{"n_kv_head": 4, "head_dim": 64, "activation": "gelu", "norm_place": "pre", "attn_scale": 0.125, "tie_embeddings": true, "init_std_down": 0.00517, "lr_mult_qkv": 0.4, "lr_head": 0.00549, "warmup_steps": 200, "decay_fraction": 1.0, "decay_shape": "pow"}
MLP neurons of a small language model. Each row is named by its layer, matrix (up: input weights) and neuron, and shows model dimensions 0-255. Each number is 500 + 50 x the weight over its row's rms, rounded and kept within 0 to 999. Numbers have three digits each.
After each neuron's rows, "fires on" lists the tokens most often at its 100 highest values on Wikipedia text that the model never trained on.

L8.up401:473537509508476545508455476481447525520464503411449448429480578470489519468508480510441409590505481442567480380411549575547423537468482458496578479477495550513467561582449522529536486539589515489539526483413511489566520440496478498537596570532402550486491513419474504492546606532485506447518527446482507567550523482491537576419439507460564487501533510504497575564467539524476474539512570490585401422518490515436490480540593560399474439510449475636448580529375474532592492495463452423431525531650452523523468427529410539493557480499516461480462546550466512589544445520475536497431430448494550545429566558474473446552462498496427451525482523505545518511576480556450454534547491473497588366362597456489526413450535569550470507502554487497467541510545504478464542495470454
fires on: " to", " and", " of", " with"

L10.up245:481477462486485457479409481553520433500474511462494498431493465445429531562631471529552442489528495515499437419521547446508542563427532632555479553561455535489421484457466557599518471595605523566582500576511486531442520511553428466454618433484410503509542502400493500547387530467483459502542504554447448491488601498483470561576405438485489542559521496516478468544532644500428463601604579489583486565452472444456477404502515470551462409481555456426540613478473458461528469567543556444481573583472548456450418530451475499518531425596497526537510507499458596479473417475519444482480529435535492550460505488586434504474461540551548555476504566519458438504478490460528474502541445454530490519622462463474488440546538452549475468499439486512466538507507469489568576501522476
fires on: "\n", ")", " at"

L10.up838:519528565424486492462504593438547467511499447494598460482423379564497535483528466510436536505500466508532448455444525531462574463569517431571514491502612536526582460535492573474455434587514574608592519449504513542560438489538476475525585477406524519410525465517522466524556567438520545488495499467598539588460511487522468521504512542483434462571512536479459537493503482502498448501523533541552497504469411536552429401514457562461440432572420501439530524516548573540453510369508423564515477551423532510454566482548519499553519487403494519388516489524495475544460423375505574546498524596452521565477474495453475528431516405480555457499492464522594485563462494429499543390487524536560463411478503546509463428467522380513552487521554442381466506509512437491432463417500401
fires on: "===", " ===", "==", "\n", " ", " =="

L9.up746:509442612382433492587507485440444490435400576540566474483548532468474574477471519517441548434511501436546558415498515451538437493480510530523526476519583522493379505431519505446511455468414510426497581498449484538494424512461587512506535528513535516604528501478453540506542425521448496480487504453547563542423394538432534470499448484526512449564511422450428529514508555494525504541493571485471450536495454523540476443554497492500544606511529512490477625548415514519586381468449503544451486551663466527587488446503529525553455491533445422455435494603510479486570452506476495616438511434482606505537500436522593551554493502444493490473485481560541431520553423540495530464490449503511459503426581478481523542436597471644466391475501538524575505515504420467518485512467538
fires on: " and", " –", ",", " with", "-"

L8.up689:546415453461484490492577537556527469466497490421492441446579541493566465478465597536418563549460507412444387572478581564455513423522486531491509532550465485490367544608532523512512480497483531520490491464522579407489542425602515397413509470427516431440529518571501534420583512449525529450420497500592510543481542509448538548481593518477473544496527436472556567467475540548505489541335390420471479509463476412514456525432448546522504548474489484469452455515507530496563587459529480485459511641381530443585505502506568483500535505539413479590533600526515431557531476454477540483457510483505439521487529497432455561518556549484437468468531555528462561531481548502465538531448479529561423492419506500437500490431514627458488450493471437444547481516512445485563526461566550
fires on: " (", "\n", " "

L3.up362:502454532560539487557485449490459447617551471537525482505436539551569540526389508521596432525554506476469532548495464602500577497500579552476424532549587479534436388344464448381550473510493571455459453537444607514538588454546504526572462535489488499603530483440501498443451496472394519511492495483548520466432502537506377465437458539567491529603453555535495516552517461483580456493432489520441448552488636571564516553426482526415542489481478563459515503465542489428531468534538459512533490538524539484456417487572475522504439519577496558584557575470432595484475506466404581528491536444499467476467501471541469523405501490516432603450443481530556531479564511586460548511413508483447479429543541484526488484446501543471474447425553481536568492533492526443489461492396508
fires on: "-", "ite", " of", "s", "ire", "y"

L3.up415:504480466555547456587414537468502484517542401523500527567423484444434543422438491433440504431558517520404583489428472583543506417407544449522460485565465421626554473440469500456469550446543614530526429533467492456537518443543413529454486574424614543524537579521532538473468509588466511487411487516544547488503546529529464478468509460491524472490524521553446481491488584548558456449546514520408496523546531556429456549465483477458501498582458444490456493541465533629398552485496464468464407615477442473470457469530489515508540492407505491542525475478463442586472572492383483466427496546588501514533507450534554474487472474560569500517586518504456451592518503489432518470542424482469442527589550416599478497532486440522463431386520588548578532522484588523487513557506524
fires on: "-", "0", "1", "2", "3", "4"

L2.up507:448555479530418480446473425509590494503367410502512504554493416505536510505490473488444464537484425512495465507495468562475470577473501447532540542463498541459480538458582594484553524457483500473570532459513572456462514489478443420497518452485508497523554584498461517496403451422401565460566516505525568502519420377531441534532479562488529529536494537510487511424566457519505522544455511496490531561633583580528590463542465448567555479478544496467494456406455579510532490423539502578443540533491577523494454551510427501553583538547364489463481498517537463498484457537497488390525429506510522581469454626444590527441447514446574451492490552504534491533523521445588477624497492538452386392550544504479571492457467514518512448454482526465459450466464563574490582473594639
fires on: "."

L10.up744:441441577476428442449401500506520406513506565411557449553425399584529494497458470465501533586593498563605528477559524460495508527508570573415392434418543567507458486516543527434436493520489576540545576503455682495567569488489528517516528472518504614557550507479545505504436462523540463413515516472542478464536423530517438572428532532489573442435528612486406486404475496537470437473494458504481484547499461470570404479565468483498486440538553516482454473441525497409477482500493489475535616506540457538509460468487473523460541512581479481440500466454467532573520501562467566472452577492507555486493497636530406473519460384477532556574542502495455498520529447466529419553517527499540514510492574372491536416511535567507455454481491415514520446539465525486551555558483501
fires on: "1", "0", "2", "4"

L8.up155:540482490489410524504541593538573543462457439514566497447375459514522446451456527529419390633416543499485426423498498501506548505455501489557560537462605466633653545526536510588555451401548567563493493484437479443530521555587498499509507482549467431458476401486514518480486521506569483436526506488458471400438452476560474524424583528527547577487460501492482503434475508520463461526502485543532463549468540534441498559466461498511583467518557428502521497502353390419423417470672556503503535484509532383491506429505447457494523598513503519583523529488500522507501415502497499450463459540469524524486558563489534536485461497465537437530490539537530421597546484430470431491495407538521478481424447490443496559482524477517548446435581511527500480564537487548473540531536496
fires on: "th", "-", ".", "en", "op", "s"

L3.up79:437452515529496459533533431423515516488511515529424519449441530504419457439478510606467505555600475546562518517533468554516527477494498576406569501422470458573413547440539505431499465486505508567574482542496540462557613526531519602458398596427501523477468490448629466443399624466528484454524491501515419513452502476419469508406491454523527455473528434557485484556484469476553452514575493483571470551598460478460504457540476482481504582578623557486428479506495506501512490453536604438496530544456418406495503474513536544525595429494514502511524425506411520442503525509462517455512515446491551504469505478481559449453550435564553490456447471425429476594547492576569449442513498383547496485647555507593475486583526522512438566461435513517483455486505527609547536489537483
fires on: ":", " of", ","

L9.up756:582464480377543519577494512453594485439453462517446405471526484490507437428515497500529489507566485403592440508394517459442552525444529546624524485545487534523376428565551607443562485421443539500541495544604473564525530404527580445438538504462536462484474508513625514477467513502517405462498512522598500487535495533515445520459441515500442456565564551560481501559598552628441501496488572413528503418447479532546533505408424456509431466460442507437435558510470513473482488419513457568499512496476517491474438544455476539466576451480460493489515558601565547557433516407561481496532417545543516582423423563483388512514446540520493515507503560567416513496524520422471519575511491493524548488615505542499527490484515470507509470564472436414531484526542548459473463514469467
fires on: "\n", " "

L10.up330:605455478444485434536532434578436512448438514515490545571539464485557447512483514586490424489507458530546386525427506498402511528589500483427437522559489529578479442548491571635533440494453566497566408540562467521417454499545528565472424549555562508495532452483481491529523544462569463550538442496576438557517460395596472527477479557461488561575540426553489458563396542533431471461578520518544444433481516471543467453461566481458533575508485507520523568484427520501468547528488367581539520575491485396442551553500511548530478451565460483417499573498449557524578548519483536530492427457616528511458435420515528566460506604490482449467490511501457446477483476424483472512542530437506369508554500518406525423494524540534542439481527481575471408466423527483537509557518514
fires on: " S", " K", " G", " P"

L3.up577:482502501488503452574520438451505520536489442468512537425404425437459472518575552548609587458555488513468580445600399479459548492576489495382503464568581516595483549469564554450434505405496418562460499432495463560580580450475532521461470600499382538560509496493537466464451552478528430475510550412569514430523553450495486456475496459474524534510528428532368473496501524381553456533506508537564512492529457466428552455562556507457518491521481494500453471505482522478625477536460500442508470543564536463504505516441493595538500520451510416496537472517479507398544610422480480591568510481479473628466419410473489506498574517619499501548612491536511573514455493480429505420523435483522517427519569459543541486463566509553489481503471518485483452565492426563507550501453570
fires on: " of", "e", "y", "be", "eu", "mar"

L3.up345:391578481483415512517560436549526482520419428525538477407566369561491532504400483461510490559437492534493514533433487489438507531425471492597463494412437457532542430431546537469538411572592529533536431465475516474482524414464482468453435459484521397551477492557556416578428423483520553433511507495455448439529514563471421519481513671481513523607487471558425435431523497506489558517571423601536539442557505490538506550586449505567563497539492476434619469437440544493472555551514520505531461524539513510550518505488531434486475507548486494509513424475506577474504474471495427476464568560497505405499436542510456496527504595554520439491391547490485475484571545506573531646545456531552454505599466471493543454466505486489490446508508564510563484522530505521512597532454569
fires on: "'", ".", " |"

L6.up870:540549524424543590549457491562515431599469514472504471498429508442586453531578420427551453424478482523467482551468471556626487561559418445472491555483477477490498523526537468450448532531484441453481435468490506426419495475473483505468501579518457545473455356448474505559398438522384507541537418402600580558526517551511511468488457583547535443463574425525544547410479427388494579523476445549470514537551562563513520532483459477486497472535516536453498541531586481554569491530420565499535560471517487454532541494529531454489440586462503577589467464473462474600538575506430485505434532535473482476497546462524507543494530478548435526566507454532451532547424540563419490545503498512582498637431549479482446425443459476411478522556490450433589455482509446558473478611477502
fires on: " |", "2", " "

L8.up949:484497464531544609517540513424521439476459488466497535460569480530464437516553549541500476487510540467424483505431558487581622495561516502559488510561489531460584597505456399495477537473472528465578528460502486553539512537529482559526459466448540473507539487578469544414500422509453484494484521469521501586477521541498572434415544445520531567484518557536458561466467449554505470543537525467591477402532446474455518331468437509584475566560535555536432428478460487441482378484549522506484543340556593487501559538507502482481537438497470500579485427562499542476456447464449580456459437457458534451507522459489484484512562487402415575375533492465474529477543506536456484616564399487533562492479531545493515486462507514539519466620490597505515599426447561518523518636459440
fires on: "s", "d", "f", "th", "j", "3"

L8.up703:485484524454511503601537474445570551464456535536482421465447415594502548445482431555502489446536508499421452488503530444507427441490458500508540608511458559612535462476512542492488468451502461384459466464586527455529430481468505389484500576555519466518536408507454552396527532481451546496493496512425550505553451497534534546526491534422529566578624480515440547547446439573432594538455483500442590575490384508576530559558476460487490505466573478407487512441517467476465570427473454531551539478506565532598461439474512462467569539494504532432561454471394498353536486476489495470536468479480562550462557485553529488459575475506483529543505493467475486593443545434461524598339544462492491490514476463438520600551535522574507422477585480513500493513523539491564589454528559
fires on: ",", " in", " and", "d", " play"

L9.up494:463567474602429534522476512521540493479449539442461487492481547428536487419515471529483532476538481509452504496426552546531584500546494551536396552554557443591478587458503512582401576531525578512582526475533596497524534627513491429453458481468474486475490432476525552502385453547471522540519495510539492531447540546457501575453547426463507493484476490595525510547407608513441485558479374453549338410471500579542467512550438457479577570563570607427502575525457516540589478511462546514509495470394546466538549612490520500542438370580433544446533552457518422480517561581483457574456520495486504507456487454471527482572601480492446587448465469471479516563493411487455454449430453586521498503514492479456455509473497521457455464484450494501441540538467454527503533508442477
fires on: " ", " (", "\n", ","

L8.up705:495363485458557667490437574531602587536428432464532465400391511492457593548457384591528524415501422573512553481579515491528524506506525456476489585351484477486619465433468523513466504541510502505484484472530541508552456470508603526501463416586499466511587467501549610473477500525491578549552484513558526505463526465521418452514442482510443441495533508454569548520410467383478520553532468508468506365431467501515419525445458510479491530562458520543544501457511504419476451513526492466449557514485533481619460392628509476575519480502473505520446407425492474545586542512539556555534537483525518493447517509492567551528518518415501404558524558456489530519456530508530459502458598419492497460500540460489499495476544467487513474506460484449515440511572484539477488544516541
fires on: "2", "9", "1", "0"

L8.up962:489376440433547495527520573517515533539519532482564574503474465530557476432585459478391519491522525453520543528550440536458540502524527532523577451528433523544572545480478565440600499503577477550453501453505617544564461465598466502368404553556526492519485562588447547546491549545436498487473508465492500471512463417529516476557519577419496450538456544569485605483514515462609502522535409431536411413527578466487512489437470479554538437577524490440513469446528491447470456513514484440393506505566474479573447526557466498496488416503512548450525458394466525548482573449556508509461509351439485478555476547464576458450444577476461443483580502462490494580397453502467504513465451462563541517479499400424599514437491499490479546549490528433511421408479450495575558480549563
fires on: "s", "1", "0", "up", "us", "ic"

L8.up883:447563509482515465533507471559484467523528577465533466477492491569448423562535497569584473581464532426458434548561510505526509634462447548464582414404541455582522479375543505535501455513477510525539447486544502467557522524525568551455502496548548456495483483487519398506591424539536511432579532485476399507461433541488608522446497565492462550416603458561398556466588529597481539509449482525540522510501373471544458485574536490431553480473566401475496414495397481494454552414494500623544527489511498505552463471445512506535543544473470442490459437442432550423528514466527511393512485515490513524490527521500553472567458449446511438499520485591468440584427517406490448458523406464578465518498584509491530622499548470495605494475570464561549512500516469482472442484422528
fires on: "s", " and"

L6.up461:562459500499461455469552569459476566503479479494464479564543488458418456485505499509487440482483440507507516444487469553498476557559411485515492579585505567529522505446404513513532535459535526459498480393405566484548508537479514538546537492548398430524532567504550516471501463468510539401512594422485521549532407546585461506555454553548478560564471445512481467567479532560566456483576616467516551572398463463431470541531606412418446478580504519422457503511422501506523488486464440402473600437534484569549450494585437482518534380428478391469358565564506572480470476520512430505429482438479581552516540505578564475496516560521535506580537488572594466524503555470522500511489486472560466405634544434473478525484491506540539466478539543550503554557466501426495494416577529
fires on: " and", ",", "uc", " to", "d"

L9.up515:342482545506496432452438511519554445435529497474472438568508499427465565507547559481538493530585453455485508474431454517454494460569411496501499447438521448508615497398442391502465512456446566587468543440571481505487557515512457492437441525517471649398461499480558605451448580579474573515485490489530486509538494506559664581452482439497516550556422467566443583437492537501513507530486496577473472443518578472586482444538510420490463483521560505544569608556589502494545542484611490486545510501434492451542479507433427591545482432471503494507523441519408467415473451519524488592533515445478455460477428453499473480561468476474477488432475535545469536427466522449507545550525448475593499497549550515501490524548580480533473570486410481443544412480437492498512568537451513
fires on: ",", " ", " a"

L8.up867:604554529434516493521443423514448507516475548608474581457461445607467465458515475537503449468566422426539532498480491523473561491552566616487429573550504525486505432522497507434487451514560395518584496486538451441448557448459523459536468554561441468457489507553524560466531557456558547478439563494540533510483387564574502567598572484507475556485399598554550523458371547598558480504643585512580440509421525483547459527555547480459497481476402408475544553478481511463453489483469465416509420467585511479506507551490595441478429558540534468451445560505408500487518556536485526489453478403484421530490542490431544557523500560469500584483547584512457456418416527519505456549478491498540450540438494553482527516549525497502529510396533500572519461490567503487408534459459488
fires on: " K", " G", " M", "g", "im"

L9.up129:492514474450428435514483491435456530548504377415476595528523494477468553564493523484418470496559478553462535381484496462568481469561537459556529531583443472551469503443460524580490495566522569508457520475452499459505558419517493521428519514411590394523476551486420450512500494472507474485556490569561496509464506620500497492476465420501572561529554442482415503400508423521585552464436415553509535477533522560517452537455423487489494509340532523492565507555437460567447483611487568521543524532519513458519532488473506530502533422475481519434581537538581504604522582509501594415460425453553604551548455422474525473480467425581458593459565574514480486599472481499519512508452521526456537631570493472507442397513522467545448522477449566418478557441468530513529524547465517
fires on: "9", "1", "0", "7", "6", " most"

L8.up622:485409517491493559525494575517466510437531449350488532422534455453565501523419491526481499558501460540547514505648546491611480564556530590468487497458478494587503430554497495511486445505586518466559491458562493450539569424437537581493574458471512530415483461512501527506429444499477461492509612424492504538474517560450369497605504487597510530530541525478405451568434510517538470581500485558539468393477505422457510479482490493518525376530481511503537486534496428501545394560476474591479511546481496532539553538490408522448493483409358561584445453472542508514547535450442529494556476537560493548585439387507480440524538533607540534373518469556498523513464493506527492553503518597539565477425436473462487465555492400528537486465518512521477480466514516476487541434492398
fires on: "'", "n", "t", "e", "-", "o"

L10.up115:490561514486425468475437518569459510478439472506430563488463532499458494404554471530475497503494529511550591343480478405595434486436535547437558414554438463513462454417439530550451533402601494470585536545433440572531501498576480507456473521477489553552483420435468481431525473494497513419369454562522465554527487498466533468441480473495575499436516523472524470437582531449426498504478521487628504484502493486423455442528543574536548398516556564536502515474509416534567500443495507573601575539477450508518436522570550540543530486536488467508512416521450515528466408483505455546436596394571504615559480449485603493506498563494549417563390535474590509534490492594508497522554480522458455525517526513535553463485505460518443463442470450544453492505610513530525605523500540
fires on: ",", " of", " to", "|", ":", " and"

L3.up35:495581465485581450527517467515540578506408516532400573471479580428491455498495487463525467539532575535443543516532535476567592551506480433537437449588447487551458579468453435509437509501525487483579463463491461555472427471483506538450566468456506577560560473568527585506403461392488456532486524500611584476463539540463578504473548460617567516607521464453452529474463444542462451603564523525489518500490519554453495429495611524399402459446487534508525542519518543432591428485495557445455499547503579375510515435584516445493467475449460465560454464472539524544549482475509496507478500582462517444433462529483471553404572520433540447406460529554521410533522476487434459604480448431528524474478554534515514506549603436511450431456547427610547483494508485508503448480522432
fires on: "s", "es", "d", " are", "ed", " were"

L8.up694:445488534577488557567598473487448485457477445571525479512539538532589472514438491472426463507483549453531552512508623469596507426511603467529550426441536511489509499478482472446578452502605549518538473500546456505537442551550577572522514425556482584565562440516479527454551451438553502428455574526566450525577463539463490463478461508456485511556440542462463478377474446519486451466438444517501539545498498479511510435458633528512510398608570488456437480557503429558568494542461478530549593432478527411533549508472597470428509451543354531504452491427442488451512564552441475513475563583512504488515544525530555525461448504578492480386539504447509538511511521518487425439486470547552494493592399487527587379530487383544513522468510520522450556558479413418511510494524517
fires on: "h", "m", "n", "t", "k"

L3.up917:465600482452460554498465432503545493562467482437515540446381542491480441459537573487599502459494510462511431526494564471406493547424535567523452477494361478539486514505527450462563503533587518561524523498489422528420615550484578514519467459516479542519524504445514556408507584505548409560589485384487469501538495542459499526468469525505532499523519447546500487531523504638579615455459507499506507485514529470472467514488425577516437468490463586451513547447508418462481539471524505551469539486512487574458529383479479491467465454509478517552534576498552568446432482498404613597468500567480506489401458555430452522447474435414445540467493422560568588548502557500468503533589452580437508521622591502515461447428571495538590448504426506420526488435518433506549451498483463
fires on: "2", ":", "5", " (", "-", " "

L2.up149:447376628497439500566516561546483478543537539466488565469537512436479504533471557618479504528581478484450503542432475498598484525448478485422490392437555430510385460476575505437445463519508458523544433592470513501533454457533521389476531522523533536537534587482567459478417492542514466502553481473448479447416479491439444543453531515461478480463471542525554450482552643446457448450458482566607435569527499466499566489520422510540608527474531526511476530494458476412551448489508511419486502533549523392574536457446514511469591485572488532497421367458517533504548510512461505532523427517454499526463443603515484575500509497475567541560512495535514503483402458556517510410528413410562448579543536568553500400514527508546445529488534582497525461420551452515491594538416500
fires on: "2", " of", "1", "3", "5", "M"

L10.up608:478424518469584498551455502428487534559542461470446568437598468485370529505553484488466435469494455474510537479402420477651535483477533403489436514434518538463502518564519539487561636458484480453523457524494436515566502527570509517471457432401438485651549439534540462483546534556517611484500450451515470555421455536504478471481425469525477391467492502399488583484480550521498554537478552480580444551461466448521513524480471495366488471441543451449446558455415490557543522533490507478510579476503454537458434528467455440533441558472472582559484541508510491502401529529483548454547530496533531578466521467601574365478544481525459431532512559467530592574457528473570423518508569416480489570428511467535446502537566484580583537527467543462459488541506517557558475465508471
fires on: ".", " John", " in", " In", " Jean"

L2.up219:505483517431407535611493519532542513502526427564462460451475501524486487439412546520539474562568416495566518483505474526563539452447519525463464528468426488487484509478469504524550468548518524517537447536532447412501400547488571499462369516482466519506516464468436542456444462573574501554484471479513416514476495461489465517481419544589526398561516496529465621523564602443485509552511418478584428497449448529471420514451466505608540509549468540501424482453566512540566469488481523479411549447512523508510566456513559497486463460580556491480483517500422391430526471544496571521513457522504513519564449508475568549537429462577487537453555424581519497504478514543530542410464609489643461358506389577555514459450477529495542548439502542486556473457444649422531477588436439
fires on: " Party", " /", " Germany", "i", "en", "ia"

L3.up19:553454596495503521594483535614455409471388474527551504502547574440519475484504563555510396364567493533528526513556547556517598487545444573468474526509520461513455510493441489510609441466485529464403517561518510433467425501479468497511411586553565511472579495543436546518492424412428492478508461505527536601505501437506522446575529465454517549540463525499416510527502572516451615558421480565591466486485585496536543544442516414514481445455500514507587471493392449477488451484537502474451527429501527460434509550575513536493447551552516541567445432381514514540554449512423567542522488487492484520500532511550517494526521455453538557465464388585536554415470464557418401441501513513455467543537492443479416476589470554433566419528477549470450568523501547539438570519459468
fires on: " first", "-", "tor", "s", " best", "ci"

L9.up68:540464530497508470535411416537343510539559547384520419495557485538443491519478553587500495591576463566496472579572484414541519549522445562477495413531584483547420503489566466476520523578524527524535510543532576427475467436477582539454557487537499488514501466524489463479527459507489585441521496534372504444516510523423461510539442490471524540537546535534524367474571518565517476483462487481518453562478451501492382477443425478561501518431484507500523536507351427521539450516500499525408462550489397536529463480496521429452616467503434480556413445463597514567562430474438565553554489551625509510429584522425490499444483478442546545541499496574534464531443458508434476544555512486464534596414536448506508566478524429601530453485480462542523497518494545485535450462410508
fires on: "2", "3", "0", "1", "8", " who"

L10.up958:473597483446545527440422536545503472537536466422453558407507464462479431412497584494529439578514562508481469520497517492448552523477510421434530483551505507541386503468502462604519499520466547503482504561459540553432569540518512536410418487489504372556441498545486536501477487462459380491530407535496546553428528606530541467512358516466642542512491469503467520394556521596432493481512456407561495520486409517556421550455593479550584574436546529504417492491474461552470516473495479510538471505541548488538565467433553518471505480511393608487450469517495531487570450533495524457557475498550459566448546516440525511499578569480514506529505437468501565528579513507409499523602442461510496446548612477483487601506585457569435459550492461518544480444483448461471438578534568
fires on: "2", "4", "1", "s", "0", "3"

L8.up86:484450487467496530546458545528547468556467541537533519521465421502554522539550448494517573531475510387470549480427534590493519501429563408429550490462637462542463440516497510514566444505483459550459562495595563585571538504434604549517552472496633472452512509536517479498541483459548518431541444450542546424433409496548525522467495505455565507497561486513513478539552532653478457480451532534492407468486474443544551437476499587482401531478446431443450520465512500530477448511578544501542468445491457597485528493435431581548566505449537451539501429473450497468444440419450506438362449510436493476463531464439506578473622465449473397525498529481492463595465503526506496552500593507482480457406507512463487561575490522516527583406495491595487538559561505545579496474413577
fires on: "\n", "ab", "s", "ac", "("

L10.up561:534528417511449459454451504477433477486517473509509573477574531561543466484526413540422465545482553468495537460548570555559540478539500581558472494513453445449562587462511506543596396450550531433484431457577554508530508498600514512467584467552481481532553497531520504582485375539421547497558422391423544459412526494521517428508484558499414563474529520504553541535481421391564558521481500462477534472510576558487505585487514495551485442481501477489471440537513576430541557442593474615551461498533393498400473493548536561491427502501535483497580531592524527412503530473478431484448424533481522458520521442559612496525426493580463469506511499516481459521520556535575487425456478529569461547427524416534533498447468456453432568600515484479431439410544371446473489545558524
fires on: "–", "1", "9", "/", "s"

L10.up638:534517480470474540445527530516514508486482551424446571556491487513540501492462446527453447494572465485531509490519515436519491479529426531552542505522482552520547490467464486545513455415492518532509546594578415517512459529528536422686484465471429465445493513445480470476519466416435451489473466458570443515460491475496516486393463578473515489494593519501567561525556451554483559553508560486597547522391568535558606476537546582490428582534443573387375548540368549549527453459561512473493515548490446536531497557489503527593441408606479465466532525383500551577490429478533609500510375462491502501383419507472458550571477536405445514416540548502505510434617544481455562516501509448431470507495490535524577385534522513520442523461467560478518500523492507502501511506450452
fires on: "\n"

L10.up475:502521429516452538463493427468541554506483522472526476415618526510409501513581569613401495455612452514453527432539441466484486569552516449425531479406602539459402545500447460478575534508527407537523553602477489516555382535464480522518487467494497496536449498523561498487521426575545555514468509478473492483454493488521482465418473483457618506472492553486499497479562446563515549467511493523614475439421434510526363569541405534581507568563488422460493515514484543571465454506528533560562503568619468495454429451460509486573434529541453513518520488566530568414482542573438488524534481399476544505448546464514560509519563492423546478575514441492541576527479468534465494507554488476463518542600440449542538422420504468470501532426476460536451450486442508545549499389379532
fires on: ",", ":", "-", " |", ".", " John"

L9.up166:371525596477463447469473469575581438486527406487533574495434432490516490600492486489583482487450548460540428436549528609503545571382562490520567448508427446468468478473542457532506464541513456526502493541475546524420472583519506498482610562446517460481491549454552510508561454423554523390519482571531537483473565594457554505475460490527597459550486492492501519506564451558485419551501496452511388388508545536530549522572559504463502521512434453469469489521393537501457570540546515582500560496477397523543475432433475470482488463476483533482451361493528507546426530493601454458457486605507531511458500493548463485554522471393552426528492564555581500580439551441469492510414489513473466517550585458493453504425520443532550500534475478611561560479493473551543406419472548
fires on: "s", "ers", "ists"

L3.up76:576456486494485446534397455467529427481535488538472481495481513539499505400506575477507494539587449501488448502460505577517597490509511479541562490477466563435496518470452572562523475428513517488518445477526536497509525500546464548464432527476471495444589444519562507447509577480506486479580498503490452472506504526498573512406439487477575492375518497479573474476441500463482498520582548446497492427566469474595401505532545507426438612607469599437478542459586497522523495402626521513518570462430502485492432568484545582504547440452465523482543425490550457503546571563475454474486461529443572479437486457488545483445561543554557561594550450588466533513640514355567469471481465487476492548577491423503482579555409428528542586515451490480473464449389586561488533426487602
fires on: "s", " as", ",", " |", ":", " years"

L10.up970:521486499434463479557407467449485538569513524504524519433386531519473492534569516426471468457499386516488449445452631439526509455598533437510571506528522540549504558631527541401485550546551475519492498511461578449613454466517505506435532517403452524480583450417513538557547448499429430488564470505504570458519552595473473531540450524507497519529599591479535511514493491454428465462495515507467485459524503470501486475496452420461512504427506507454550547585485420519482446588418511452598448477490439546512426520486490458496505561464392455618500559516481533540531524410551558499493536570524536513425463500472550521566562514527556553539565541565545467606492478554420371394493529583523523511453563403434407544395542471494440532529463510474526495566599484512494502500524467
fires on: "2", "1", "3"

L9.up816:669434484418429531552544561487457495553427510413526487495460520507544480480464583544358493595537485451495530482500519485536478499604549535515538540571424565546498414560521443540502479490444546457490460488498467440530543463458468479510501473501574455556525425484536481470570441454418533478532527387498425462422430555497435589598554452566494540513514478503510488397493466506477571461532462507475574521660497527483437588518461459458441552504385564467538410429519422541424535506458440554480519479486440513470546555500528505588372476509479427497536515510407457545522601435568440365545494492519542434432439552466502460553488543532472546540577495478504536500528535539547524556429551487534583518583477504504463456496494435554480511482535469549569460497522479447517536490496489
fires on: "1", "2", " /", "5", "0", "8"

L6.up367:548531535426595506490542510468419538557501506415493542548575442507437495480516441572500501516502431551500553523539540479500467481514438455525489530581413516577550399411524581618461520438507478426478418588517498520531518447560587487402604522493563430483510506519468415552530412530501634511505500531416411490462529485508544506477565447463487512451439623547470468465598472518528444473413508460501572527534493499503577467547503539503516589498425495445565503518497415486483489488473512477485573518507422509536515539556472555484525577463503521466597458545534620580506555460471466434494435464430464490514449515571552471427482424476561431517594382487477486503468438529493449565461487488551545573496452474472513530386456520480560480451375576473481494448422466435470529553456568
fires on: "0", "2", "3", "6", "9", "8"

L10.up683:518506465504459521519470468542454510476481547523501486445549527403477495477561551479451473563516535431481468553506534523477497425589481516504589435450465442531544570551596510464450593462529499463588417472446580522485510553571560565570464512473537531417542458559486595451492533503499537520526538423435489497579653524589466611514497481476474486457519475573396498496521460499490497578436493463598436466496548509551504447519453425484442512593563540560512525481525562536602487508529475557482517482355429550546415499555550482525459473470426512621546552439406398508482452519442502543427416391527438537463594506638407473380483537424531571471497476542490503507476490463537530508507503616557475508481454553430485518531477463556438488519533473534531429460482514473495486486473526
fires on: "d", ",", "ad", " "